config.yaml
hidden_size: 512
norm_place: "pre"
positions: "rope"
rope_theta: 10000.0
bias: "none"
tie_word_embeddings: false
init: "uniform"
init_std_down: 0.00287
optimizer: "cautious_adamw"
final_lr_fraction: 0.0
batch_tokens: 131072
max_seq_len: 1024
train_tokens: 869600000
max_steps: 6635
dataset: "wikipedia_en"
MLP neurons of a small language model. Each row is named by its layer, matrix (down: output weights) and neuron, and shows model dimensions 0-191. Each number is 500 + 40 x the weight over its row's rms, rounded and kept within 0 to 999. Numbers have three digits each. A neuron's up and down rows have the sign that makes its largest values positive.
After each neuron's rows, "raises" lists the tokens whose logits its output raises most directly, leaving later layers aside.

L10.down1068:562503467453480542479532438482505558503497560467507480523473427513520479500513548504512509493504482423508508497482527526501534534515499575508465510422575512469574564460522463524501523519536412462506486474514468524544518561456458582483515486475489601494458544549498537488489531517519457467524475501474449467587551557543495527508512507446534480472539453543511578495466521494473528563509543451503483585477524495543549467469497514500512510439477413445481460524537521615503532493511560472501504460530485471523474440459519486474476557467520474525550440550488525520502447575516437485
raises: " meaning", " setting", " leading", " among", " allowing"

L6.down929:563457499499542469482506547559468498441485583489488470524492509443546581523478494537492543503485526487541490518514497445476531548479529564518462506543510486517504484533505507503551546592520469531458544491466468460520520521524440492572550463523556507497476475427434508414523428474508578566542485496451500544427480484470542452490504539472509489467564512569458499482476487517463496514520514465556509484393462494558493508497507398425465507506482556510449494467512514492525522541507539478533479520444480567518545451582456524503545507484512480498474506500497558453505467526430545489
raises: " perspective", " background", " context", " this", " the"

L3.down324:471536483489534531506474513553511512520496539481549495546448531480460450542513520476440437522514500558504560578498428529492536538475475526498531499444513434475481540537540511492508531462518428492525511475514538519482502552509502440481526466418469502486495518425541461505489460465495566427542482522552465503517520618504526459491517528454547478517488516521464447508476509425505587504551403534526481476536520475575532614443494444600526511507471497527500520494510541455525535470464558511368512440489527438493438528537493482489520531515503470493515447493523500487504485448515496444
raises: "hes", "ched", "he", " face", "head"

L10.down184:467481484472552447451447602496539504517432476520474497486495439455554423525488464499476462503454473438490456560452487494499517463513491541506438529480531564464553503458530522533535535465512541531592484507479548465434435495516492442560479535510410539509481498502484515504464529540569522460524482455391512470453604507531449466500470500508524445489471539524539559548530514518513443482431504473465542503546515457529472502481460533437481556460483546555538497547499518429454457454544446556526524486561512417465487542525539530497477410460538455479464477489498459528427479516536542498
raises: "age", "ays", "my", "ets", "iy"

L6.down59:586535511449457548465502542515496475510445504495505496569566546555546491415573515534508465479464484487562588543485516523520500466489555461530526539444471539523490478506462401464490431436549514509550538445500517470486430537480513484481435544501559559526564564447478505480446492500482521492507516471445492547458466594430500541478520502466498512507513416476499540523469472485617589505519446539556565458456474516485526459456566521424482477452500453528458565521619484567535518560482490460499460512485476489466510476520444533483506484469468508510504384531510522486472492465500443521
raises: " simply", " another", " its", " referred", "oths"

L7.down576:529589476521475515455519482498521476554386486506505507506526456509502569557431511585442477523523506487569488473503456447534457545532495532514484551447544578431539410560519502482490482474491522521534462423531543498593535430480462512505586476502537532403475498474453489472514484499465473486488528478411477450470539492513511464521529445523504492480524522468544486497531465493467437496509505505496523537504452493500550566521528507481486520545421424548462487489529544529450511496489540495534484531504534523456550434513582500490469442517539419521524522421530487489534533516500565414
raises: " reaching", " entering", " finding", " leaving", " completing"

L10.down1274:479485532576551473519558502477500546472591516552480513512472452503604494475489509545526524519470535489487545461497488481470497474499453464502509498550462482525529516589509515557500500525552409509522513473456460451473488495556535461535552506521450568521493492489505508476459489524464525504545490506528518555471504399502508518440508467490529431501479453469465493485461564530491498563545509542466497509483471553472471481537449524538536524405472491495523443532514491511516467459533516470489550527419513520494463453555480479460490455494472531480550503440550488474496530500477472596
raises: "202", "201", "200", "196", "195"

L10.down92:464515474503568470497462498525489543462444514428511532482469496532554453484507544512484474500431431504517497467514539475476526513459433454499518509480484452513501473499514511440544488500480509504422501491543500517498478496494507519479496514440486480513511559545492460500563558543522501551475512466509468499495484463542484462492480455503458485509437553499481491540528520573529494503494491523507555493499541540467508479425500540499527515497487483501499496508510468491494452541448477593551484543517487538447480533576495498491420525514588585446459487542502474480497526528504498528
raises: "ings", "acht", "és", "ous", "ǎ"

L5.down1279:484541434460461524509477524493518459532557479513439471503516569568408531486395569472457557499487418451463503484523487491470519502515477536567510478492402518547530477499465454433487577552523463429527553518535508480483479530500452526487452468465466520480490560511493479498532484491476486423510516516495497504554544588528468537440500526448454476542476483471464599503385506483533479591483454502512492515535469474510523505523485459496499551628500518564509465481436447463515581470530536410516509483564558566574507509531450463549448536542531528470548535572514446493500454583545472503
raises: "ness", "ly", " yet", " appearance", "omen"

L5.down434:465436535516462512482494548484486543502480463477513553451405469490525525457539407499527497452435474536549446413536490517541448463502468480491497503579521446472536446555492432474526512492465524513495523462520525565524529495506525466493477495527529536503603479489455510493499520461455540409588511464429430464549536529464473515471422494491525547510566544569469531449495522536439512517447559532528509530451549604562523464459508489495474524455514489471485529479525422463513504505448550498494544406517407516538522436533491489443484493552516478577513541503493589505442521504459524496
raises: "a", "e", "i", "er", "etter"

L10.down461:413430482493512507433511435540562574500557464506513482574519550485512440551508498533527506401521555498523536459529436464544460441507529514525563417492513550591478501493456469425460502493437553612514508490540556555458472498466516466545585503609478503444535581492505497504483483504507443555495508459499520474532576546513489516479481519484481519517502448493509559492487468541452459500517540499435490488485507516496486540474489500562527503522521519495485540495551487455467498489557484550437528456454491506437563487511557448454497487486538539460498522490519475567544516499510503466
raises: " survived", " was", " wrote", " participated", " refused"

L3.down134:439511453471514533499503544566574478510518503467489498543465501506474447503517459534523563499486465549507456517484520465495552506443534472495550452528498516517534526520511507464541486522514530487472406501574530533531461486476529521524485533531491486464558525493501437510538550465506488545530551473467486480470472474520461506547538554483459468466487456542593458479513465468446520547426493507507447482548472524485493558519526518464532485535497452489488504525492596467403525432485504485484507464482494514529443549497473528467454550501477523516488490534465490562518566423563523523
raises: "ida", "itz", "ille", "ke", "abe"

L6.down864:522507531627481508433512490470528479529479463474508445459468458426444473466416507514518545504475466451487463511560456491536455505519471528507475462487486469434531492542512425467442487478578539449481532507489501568510503482530502459485479505500404440500459517508492543511465494440495485486473456531486510454541541490455475453501473518556552489489517529513536517505515499589462451447448527530518489456505510464458486579456533538438558489525502484526551481537500464480470540424466530481505528482479536439560497504486426534526496422518522526425509455538502427456581518527502590587
raises: "O", "IL", "U", "E", "RA"